Weights of a small GPT-style language model, trained from scratch on English Wikipedia: 11506 steps.
MLP neurons of a small language model. Each row is named by its layer, matrix (gate and up: input weights) and neuron, and shows model dimensions 0-95. Each number is 128 + 32 x the weight over its row's rms, rounded and kept within 0 to 255. A neuron's up and down rows have the sign that makes its largest values positive.
A block is one neuron, or neurons of one layer that tend to fire together. After each block is what it responds to, as a language model described it from the Wikipedia text at the highest values.

L9.gate68 [144 106 115 150 170 130 147 159 135 157 162 142 142  82  80 133  73  78 163 160 171 101  46 140 104 174 133 104 159 154 167 153  80 143  85 163 126 124  70 122  59 133  96 106 113 114 137 142 127 124  98  44  78 129 166 116 151 118  78 104 115 146  71  96  51 137 135 160  94 156 129  66 148  98 111 151 139 117 133 138 146 159 122  96 150 122 161 100 109 161 184 165 155 139  89 151]
L9.up68 [100 119  94 102  85 176  74 116 122 118 192 145 139 153 128 169  74 173 171 145 160 190  28 169 114 125 157 139  94 130 202 142 119  90 159  95  93 154  91 115 127 146 142  78 131 154 121  95 105 154  78 124 176 147 140 135 122 139 129 130 123 108 109  68 165  61  95 120  96 115 148 132 142 133 118 174 115  68 100 148 158 193 116 145 143 160 153 188 128 132 109 113 102 108 173 155]
L9.gate72 [ 93 111 127 148 102 117 172 127 132 102 199  96 118 171 161 104 122 137 129 130 116 142  64 144 179 147 170 134 192 163 123  96 102 119  95  94 169 105 129 217 153 106 108 136 161 108 103 187 137 131 141 127  99  91 151 142 120 168 117 180 114 145 117 125 121 123 118 142 137 154 144  98 174 132 148 141 112 118 125 197  87 165 122 143 124 107  97 152 121 148 162 145 148 112 134 146]
L9.up72 [ 78 133 153  56  92 214 167 158 147 113 165  82  77  62 102 148  85  98 113 126 156 135 142 137  61 134 171 127 156 131 129  80  97 105 168 120 159 107  98 141 140 160 114  82  87 138 150 179  67 147 112 153 130 190  90 132 113 141 165 100 103 159 118 144 115 139  67 106 133 166 141 223 173  68 133 135 154 143 112 133 146 119 159 130 143 137  78 130 126 133 104 121 145 104 213 164]
L9.gate83 [ 76 124 189 184 117 185 122 124 142 128  95 171  77 165 122 120 144 154 123 186 135  99 114 171 125 122 112 172 128 128 157 119  99 149 101 131  95 124 130 128 109 108 117 198 112  77 129 155  99  88  97 104 174 154 139 148 113  75 142 170 163 172 122 115 111 103 122 111 185 122 165  56 206 169  85 115 139 192 132 148  80 177 117  90 123 165 115 195 123 149  83 178 160 119  90  96]
L9.up83 [103 164  85 128  84 142 157 123  96 128  86 151 106 132 146 172  80 173 160 134 120 123 145 162 121 124 134  93 135 130 151  83 141  90 104 163 162  62 122  86  70 108 109 143 123 149 112 181  55 173 144 145 125 157 139  51 114 105 116 104  92 147  90 199 163 148 146 124 102 145 109 160 150  98 111 149 104  99 147 137 125 139 149 163  99  97 113 121 186 141 190 118 145 126 102 173]
L9.gate179 [142 117 156 132 152 174 129  49 120 112 183 112  89 131 111 143 152 130 165 105 131 160 103 157 122  97 102 150 129 147 154 160 136 128 104 129 160 146 205 128 146 101  99  88  57 119 173 163 142  87 112 104 122 124 120 160 162 135 142 151  90 122  82  79 160 107  99 131 141 145 153  72 135 136 133  90 116 127 179 176 127 174 148  72 161 148  90 126 172 118 116 151 160 148 173 178]
L9.up179 [122 162 126 126 120 109 122 197 119 194  57 117 113 157 159 114 121 130 130 181 115 104 225 117 131 128 114  99 149 126  97 127  65 150 157 141 106 109  54 151 113 130 187 135 169 175  95 109 137 137 158 152 170  90 140 105 126 192  86 131 180 134 176 123 130 137 108 117  90 153 107 179 105 150 160 143 171  81 131 125 113 149 170 158 154 125  99 141 125 154 148 151 117 149 100 182]
L9.gate181 [ 74 142 142  82 144  95 156 124 109 123 139  99  60  92 105  96 145 158  74 144 117 149  70 228 112  81 119 146 124 103 128  50 101 102 123 124 146  96 120  98  99 191 116 139 127 114 189 118 129  88 137  94 161 137 127 123 159 130  91 142  74 143 133  99 107  89 113  41  93  98 112 126 140 107 103 115  91 193 143 128 104 140 106  87 171 127 113 116  77 152 160  73 115 167 186 126]
L9.up181 [133 150 109 175 106 144 103  98 196 146 163 161  86 114 110 119 109 156 163 193 167 128 109 122  89 116 111 148 120 117 200 168 138 201 123  77 172 125 101 122 135 130 129 131  96 178 135 144 116 136  83 152  73 125  97  98 135 153 160 130 115 170 134 136  80  91 143 141 127 127 157 116 115 156 184 136 183 149 107 156 134 114  98 141  87 112 176 155 164 114  75 189 147 121 200 243]
L9.gate191 [ 95  58 111 181 154 102 138 107 159 152 185  75  83 140 154  78 136 163 163 164  61 170  67 124  94 146 158 122 113 174 127 128  98 130 130 109 119 111  87  92 116 136 147 128 117  91 145 190 162 137 117  88 126 122 118 122 129 125 118 133  87 140  89 123 182  88 122 160 102  67 144 117 180 147 170  90 145 151 170 173  81 117 169  84  87 162 103  67 170 141 140  97 145 132 128 109]
L9.up191 [115 110 167 111  97  89 118 137 169 189 104 145 123 121 139  71 114 129 197 106  81 139 150  82 158 128 126 161  83 105 135 108 122 108  64 135  66 148  88 108 135  72 167 107 105  86 194 111 143 153 132 126 140  78 138  82 127  58 126 144  99 158  84 109 124  74 155 147 198 127  96  71 119 149 165  96 136 109 144 144 153 168 141 134 106 147 100 102 125 109  95 179 121 104  87 157]
L9.gate206 [132 120 189  78 142 132 151 143 134 124 142 129  47 139 127 129 112 104 145 184 131 126  34 100  68  86 133 127  85 168 183 170 139 179 157 100 145 117 162 172 156 148 130 117  76 128 133 140 151  95  96 205  98 111 176 166 166 110 154 160  50 104 109 118 112 183  85 130 105 109 161 137 172 104  84 102 114 153 147 162 128 179 136 132 201 109 136 129 126 130 121 132 134 140  75  91]
L9.up206 [162 168 145  81  64  98 118 136  86 129  93 139  51  72 193  53 149 109 133 167 137 119 120  82  68 123 122 123 150  90 159 182 160 185 170  98 122  95  95 168 149 128 113 175  86 120 170 116 136 120 182  96 102 105  99 105 122 147 127 122 136 122 119 111 134 129 141 132  88 158 128 161 154 140 126 149 178 152 146 190 145 107  73 156 135 119 150 147 130 128 109 193 162  99  77 138]
L9.gate268 [113  96 136 194 124  88 161 141 150 147  96 163 118 147 187 140 129  85 120 118 122 165  85 121 203 189 138 140  94 151 122 133  80 107  72 118 112 116 112 130 153 177 150 116 142 121  93 121 130 109 100  87 145 135 149 149  65 118 160 224 134 111  99  92 137  85 113 123  83 159  78 161 104 108 131 138 112 149 177 195 109 113 167 147  96 109 118 104 114 116  97  65 125 152 106 143]
L9.up268 [140 153 146 140  81 187 132 132  89 140  60 141 153 144 153 130  88 177 113  69 144 134 153 123 147 129 112 124  95  99 104 133 120  77 118 106 113 161  75 133 106  98 120 100 137 197 122 184 126 126 121 121 162 107  80 107 107 103 112 146 140 168 201 128 102 141 126 159 170  96 144 140 111  88 121 107 159 116 107 127 148 148 107 160  87 139 150 109 178 156 198 115  72 117 120 211]
Mid-word subword pieces. Word-internal or word-final fragments of words split into several tokens, often rare, technical or Latin words, e.g. Bothrio-ce-phalus, apoca-ly-ptic, bol-t.

L3.gate101 [126 153 114 126  59  83 145 163 105 142 170  99  99 125 128 141 111 142 172 164  83 119 116  79 118  82 114 158  96 124 138 124 180  94  82 136  98 146 129 128 129 113 120 126 174 142 114 156 155 145 140  97 150 124 118 129  62  79 172  87 104  57 104 104 121  74  81 183 204 110 122 119 154 110 111 168 113 150 161 163 115 147 115  71 131 134 132 159 103  78 146 126 100 137 102 101]
L3.up101 [161 137 133 114 123  62  82 183  41 120 161 142 115 132 103 103 135 105  90 115 150 154 152 141 176 106 139 159 103 103 195  69 175 139 170  87  61 130 143 137 131 119 186 145 124 189  76 108 127 131  91 100 115 106 183 133 106 136 187 146 191 139 149 130 117 137 142  87 109 143  78 111 105 193 166 166 118 136 138 124  72 123 132 147 107  77 111 110 106 104  71  76  89 111 108 117]
L3.gate186 [153 106 110  63 134 176 177 145 143 113 134 185 126 147  77 114 101 136  70 104 148 110 130 101 188 158 113 211  96 121 144  69  94 156 129 149 102 161 146 126 104 139 215 202  97 109 146 121 175  76 152 139  96 121 123 107  86 110 129 100 147 142 141 149  78 186 113 146 159 115  90  66 133 118 124 130 128 120 143 187  89 128  82 125 105 166 137 115 100  88 174 145 118 158 112 160]
L3.up186 [145 115  88 125 123 173 171 169 145 120 133 146 122 136 159  81 159 129 188 171 132 120 120 118 156 138 117  86 136 153 195 190  97  84 113  97 178 109 127 131 106  96 125  58 129 102  96 110 140 153 162 127 128 140 158 184 155  78  91 141  61 146 186 176 108 147 100 118 157  84  94  90  97  94 105 180  81 158  86 135 151 106  94 110 109 126 168 141 178 163 155 193 129 158 132 113]
L3.gate271 [160 131  54 146 150 113  99 162 117 149 130 134 149 212 171 115 166 132  78  94 145 124 111  88  86  93  87 175 137 147 163 131 161 113 152 164 121 124 135  97 156 154 170 114 146 139 117 142 165  98 145  99 129 152  90 151  63 171 136 121 138 150 112 158 158 173 160 143 131 136 113 115  51  94 174 133 156  99 112  59  96  78 107 120 133 105 139 138  48 133 136 202 121 133 119 134]
L3.up271 [184 143  62 122  74 138 128 155 113  93 136  79 129  93 177 144 100 108 152 122  95 102 113  98 142 125  90 168 160 115 124 103 115  77 168 155 144 116 108 118  87  90 169  74 122 171  78 142 218  91 146  88 156 171  94  90 146 172  97  69 135 135 188 127 148 203 129 166  78 105  91  92 105 129 133 142 111 119 117 138 137 160  91 132 104 155 110  58 178 102 165 180 122 129 136 141]
L3.gate289 [160  29 113 132  76 141 155 105 103 152  70 138 104 139 114  85  81 112 130 158 134 149 128  65 185 120 130 122  94 193 183 116 127 118 190 106  93 174 149  89 177 196  61 156 106 134 184 104  74 109  95 150 150 135 182 156 116 125  89 146 140 103 157 171 151 133  88 104 148 100 113 119  87 115 109 107 103  90 111  77  95 126 100 138 122 155  90  95 128 110 123  95 115 143 118 120]
L3.up289 [131 155 123 128 102  78 193 129 144 136 100  89 145 159 101 138 179  94 138 181 153 129  83 127 116 169 120 159  56 124 125 111 137  95 114 184 160 154 169  93 135 171 169 155 184 131 150 169 144 115 119  87  70 112 166  74 148 140  56 144 156 138 150 160  84 211 141 138 111  55 117  77 104 122 132 143 143 145 123 129 173 146 143 102 156 139 116 169 149 151 146 132  86 116  57 122]
Clause-opening "there". The word there, existential (there were 764 people) or locative (arriving there), at clause starts; also clause-opening It, They, she, while.

L2.gate154 [ 89  62 135 115 141 167 178 107 121 115 145 105 111 109 103  61  93 152  87 154 118 114 115  95 157 192 199 142 111 194 162 147 172 119 110 178 193 119 105 155 155  99 140 179 121 115 136 180 118 129 105 173 123 140 154 122  97  89 105 141 100 123 174 149  99 124 128 182 111 161  75 168  84 104  77 175 116 218  97 146 133 139 166 126 131 132 120 104  98  83 168 139 131 140 171 118]
L2.up154 [ 98  91 168 159 153 154 150 129 169 144 146 160 120 133 100  25  88 179 103 123 134 124 144 101 178 191 112 144 103 135 163 114 169 120  98 153 163 159 132 143 116  89 198 185 124  99 145 168 116 107  96 140 107  92 125 145 111  70 119 134 103 130 118 116 143 144  93 156 140 150 105 193  91  81 114 148 121 158  91 136 145 107 150 165 102 153 103 101 135 114 128 170 103 172 140 152]
L2.gate191 [147  98 164 172 169 115 127 158  87 103 175 159 144 189 165 143 104 168  89 116 140 155  76  93 200 198 162 120 136 160 118 109 130  93 140 145  93 125 155 115 142 124 113  87 144 116 123 136  97 127  90 115 166 156 166 151 182 153 120 133 130 107 121  81 147  85  89 130 128 179  92 154 177 144 136 148 140 178 115 137 127 133 145 152 125 139 138 192  86 126 153 109 100 126  56  85]
L2.up191 [ 35 208 118 132 180  84 124 141 141 176 189 120 167  77 161  99 106 106 126  92  82 154 167 163 154 150 157 105 146 148 147 176 158 116 106 104 215 217 119 117 120 183 125 127  99 146 129 188 197 106 135 160 133  87 166 100  58  87 103 135 114 151 109 159 165 165  95  76 118 133 142  87  84 100 137 150 117 132  93 128  73 119 128 153 200 118 125 119 149 127 133 190 163 126 149 144]
Clause-boundary commas. Commas closing an introductory phrase before the main clause (Unlike LaTeX, / According to police, / As of 2023,), plus clause-opening where, which, because, when.

L2.gate231 [110 127 104  84 179 135  97  59 129 126 146 126 168 139  91 111 100 114 118 136 122  95 127 106 182 149  86 138 137  90  80 100  75 136 122 107 139 174 120  85 139 215 137 105 118  77 136 143  82 109  62 164 124  85 121 120 131 105  26 141 146 126  41 124 189  99 153 109  79 115 133 168 110 143 149 127  95 163 139 111 110 129 134 123 178 172  82 133  89  91 131 152 152 103 110 135]
L2.up231 [ 74 158 122 107 160 113 140 141 162 101 142 164 143 111 141  93 106 168 147 163 100 157  98 118 212 145 140 158 152 154  91 134 114 127 143 134 133 157  82 121  90 154 114 110 165  59 110 184  40  92  80 158 147 102 100 190 141 152 116  84 110 119 106 165 108 107 135 154 112 143 142 140 155  90 168 121  81 144 159 118 151 156 134 170 164 122  56 127  81 108 148 138  62  98 103 121]
L2.gate250 [ 34 149 129  95 168 116 132  84 146 120 174 156  73 124 104 130 109  86 147 137 157 128  83 142 125 140 157 126 136 181 139  86 114  94  91 110 146  91  97 185 140 167 164 147  84 110 196 126 108 102 105 108 105 160 103 147 114 147  85 108  80  89 103 132 105  75 112  96  98  98 216 158 123 137 118 120 122 196 201 128 176 157 130 122 133  81  96 191  90 108 146 129 166 112 114 136]
L2.up250 [114 172 137 141 156  73 115  55 129 128 112 151 110  90  99 108 113  62 138  80 102 148 142 140 119 100 152 106 177 155 136 148  80 100 109 112 120 136 121 171 163 215 136 113  84 144 165 104 118  87 146 174 124 107 143 133  87 191 108 148 169  82  88 134 107 151 130 142  94 120 197 162 154 132 134 115 112 149 199 119 102 186 154 145 156 127 118 155  83 131 117 100 146 136 107 155]
Concrete noun heads. Concrete nouns or noun-final word pieces closing a compound or noun phrase, often followed by plural s, such as water-way, cylinder, window, vessel.

L9.gate31 [ 81 145 124  75 132 118 158 163 124 141  98  59 151 171  98  94  80 173 128 127 148  95 124 163 157 110 156 138 142 221 122 126 148 132  90 144 162 178 137  79 144 139 167 152  92 134 170 211  77 128  82 123 144 135 156 172 149  80  89 158 143 141 131 144  93  66 159  90 109 144 115 139 136  99 114  76  72 146 150 152 100 121 207 126  99 101 126 149 139  57 131 146 122  64 164 128]
L9.up31 [160 189 120 150 120 165  74 164 107 130  98 142 143 165 118 117 108 155 167 176 137 106 118 105 119  94 139 109 154 113 148 153 111 105  70  99 136 183 128  95 176 122 141 148 158 203  68 180 125 108 107  92 129 114 146  83 174 168  74 150 174 179 195 160 101 116 118 111 146 174  96 122 128  56 140 134 103 135 129 112 162 169  91  98  99 127 193 178 142 134 205 146 161 154  71 158]
L9.gate89 [125 116 141 104  98 121 141 121 188 184 178  80 144 131 154 124 155 165 103 146  90 122 115 129 135 232 123 106 146 202 102 131 175 139 105 151 129 132 130 158 135 144 103 137  70  90 199 114 122 145 115 150 143 120 144 124 179 122 133 125 145 107  66 141 166 122  92 145 128 124  81  51 138  97  50 188 162 127 153 113 103 183 136 149 143 106 157 107 139 144  72  68 162 160 110 109]
L9.up89 [117  95 131 109 167 140 157 108 143  78 107  77 185  97 144 126  88 166 146 137 139 122  65 132 132 169 137 170 121 138 192 161 154 182 138 177  88 190 196 112 174  70 124  60  83 111 110 119 235 142 111 166 136 102 155 128 102 121 153 156 152 153  98 172 157 143 126 159 134 141 123  78 174 102  67 163 157 143 143 131 148 172 166  91 147  81 110 143 111  83 163 119 192 131 123 105]
L9.gate99 [151 100 119 164 158 188 153 117 149 149 159 116 128 112  46 134 123 156  99  90 105 151 114 125 167 117 164 119  82 177 157 154 158  53 127 103 113 121 192 167 188 111 130  98 112 132 173 118  99 134  91  92 122 148 140 143 154 136 116 147  86 172 129  83 111 126  68  92  82 164 139 133 102 137 163  39 147 105 137 139 119 143 135  84 152  84 108 112  63 122 110 123  68 118  92 104]
L9.up99 [103 167 183 110  90 148  95 133 133  95  98 121 126  99 149 192 100 134 109 179 130 115 128 125 161 146 113 139 117 164 154 152 126 131  83  87 119 136 117 143 164 100 146 174  97  75 138  92 139 103  92 157 109 124 128 124  83  77 150 118  90 107 171 153 146 173  86 127 155 171 133 179 146  82 131 134 173 192  89 156 114 101 131 119 100 137 195 187 112 124 183 152 146 181 137 126]
L9.gate105 [159 131 109 121 148 114 130 110 124 159 133 119  98 102 140 100 119 151 155 131  90 144  94 100 172 130 144 114  83 158 166 144 166  59 156  81 142 132 157 168 191 113 141  80  69 114 159  73 132 124  70 147 167  87 127 156 144 132 144 110 100 113  87 144 110 117  40 107  59  99  73 171 127 147 100 115 147 140 148 105  94 143 102 134 121 135 119 146 154  91 113 114  70 166 141 114]
L9.up105 [ 96  71 152 126 125 172 101  91 158 106 129 167 153 117 128 164 114 111 113 140 127 179 148  86 185 113  90 147 109  86  95 104 146 168 124 140 176 149 118 111 123 134 156  95  88 176 130 152 150 143 111 180  68 161 129 163 111 109 124 107  67 141 159 129 155  53  80 119 110 132 121 156 125 166  88 128 155 188  42 138 164 163 127 127 134 221 195 129 182 142 165 176 151 150 148 105]
L9.gate159 [114 116 131 124 106 176 168 138 138  88  97 165 169 138 151 120 111 189 120 170 155 201 143 146 181 114 128 110 131 149 122 125 183  87 110  84 106 133 199 141 196 105  84  73  95 138  81 135 119 146 159 146 151 112 136 169 122 103 198 168  76 123 160 141 110 121  59 166 118  88  75 137 126  53 138 144 103 160 102 120  72 145 124 111 127  99 197 156 163 118 102 137  89  99 173 143]
L9.up159 [ 71  99  99 215 161 123 131 139 137 115 172 206 110 118 125 151 126 155 125 163 138  66 160 167 159 164  75 167  72 101 173 112  90 116 107 122  97 117 125 144 141 167 115 115  92 151 202 101 157 131 153  82 135 137 109 124  65 148  94 141 182 141 165  99 109 149 106 140 144 146 172 186 142 135 157 144 146 103 119 190  88 151 164 140 124  78 115 141 137 187 112 140 132 116 108 180]
L9.gate209 [101 119 154 181 155 144 119 135 179 126 154 124 116 146 145 140  72  99  93  67  95  85 124 137 138 157 134  77  46 172 146 107 181 130 116 103 114 184 149 107 155 133 127 163  93 111 160 154 108 107  96  71 175 112 147 108 194  52 158 192  80 133  53 132  89 129 138 107 100 141 112 154 124 111 129  80 149 107 168  83 165 149 152 128 124 151 121 150  69 104 120  59 139 152 152 111]
L9.up209 [120  82 160 149 121 151 180 105 128  98  75 132 136 123  85 110 120 137  98  96  91 169 129 109 149 149  87 151 142  88 114 131 125 115 144 183  92  99 197 123 161  84  79 134 125 129 128 101 130 121 147 106  94  66  87 178 181  88 164  97 136  75 113 139  39 178 158 156 107 159 139 165 137 127 171 106 163 117 210 121 163 171  69 155 126  96 145 123 166 113 106 142 130 118 130 138]
L9.gate212 [124  75 162 165 115 122  97 132  95 151 203 140 136 156 104  83 110 106 104 140 114 132  30 139 129 101 120  53 106  95 155 155 185 107  64 148 123 134 154  95 113 123 165  81 107 120 104 196 136  99 135 117 130 187 122 203 128 135 105 108  63 103  73 141 123 129 104 100  97 124 138 151 151 142 170 135 115 169 153 144 142 101 115  53 127 148 148 114 101 166 148 110 104 131 106 147]
L9.up212 [104  84 107  90  59 179 103 113 152 147  98 143  96 129  81 135  79 110 179  93  91 106 139 179  35  97 148 137 153 120 139 151 121  91 128 159 159 177 109 137 204  81 108 157 100 136  75 119 165 177 140  89 150 149 102 138 179 134 144 167  91 187 125 126  58 154  99 120 151 161 111 168 149 132 113  86 108 127 144 111  88 145 109 165 170 122 138  49  88  94  96 200 108 131 159 146]
L9.gate280 [164 138  88 165 103 118 143 108 128 108 145 131 130 155 155 133 152 178 114 137  60 152 113 125 153 111 107 121 114 137 108 123 168 133  78 161 115  52 176 146 115 117 204 145 122 105  80 155 115 158  79  57  92 129 127 157 126 118 128 151  96 190 169  69 164 172 119 158 141 137 142 137 133 128 157 133 121 170 115 144  69 161 124  96 117  82 153 145 149 141 109 179  77 163 133 120]
L9.up280 [109 107 114 179  84 171  77 124 115 122 121 172 169 116 138 121 151 100 148 137  93 109 105 201 161 127  59 118 126 141 211  86 112 127 104 145 128  95  90 174  98 131 175 161 177 171 176 146 134 162 158 115 146 151 133 100 154 121 162 108 143 129 151 140 141 104 167 138 136 113 100  82 124 142 161  98 184  87  89 158 108 119 131 168 129 145 146 143 114 123  72 134 169 171 147 155]
Clause boundary connectives. Commas, semicolons and connectives such as and, as, since, that, where, why that start a new clause, e.g. "However," or "which is why".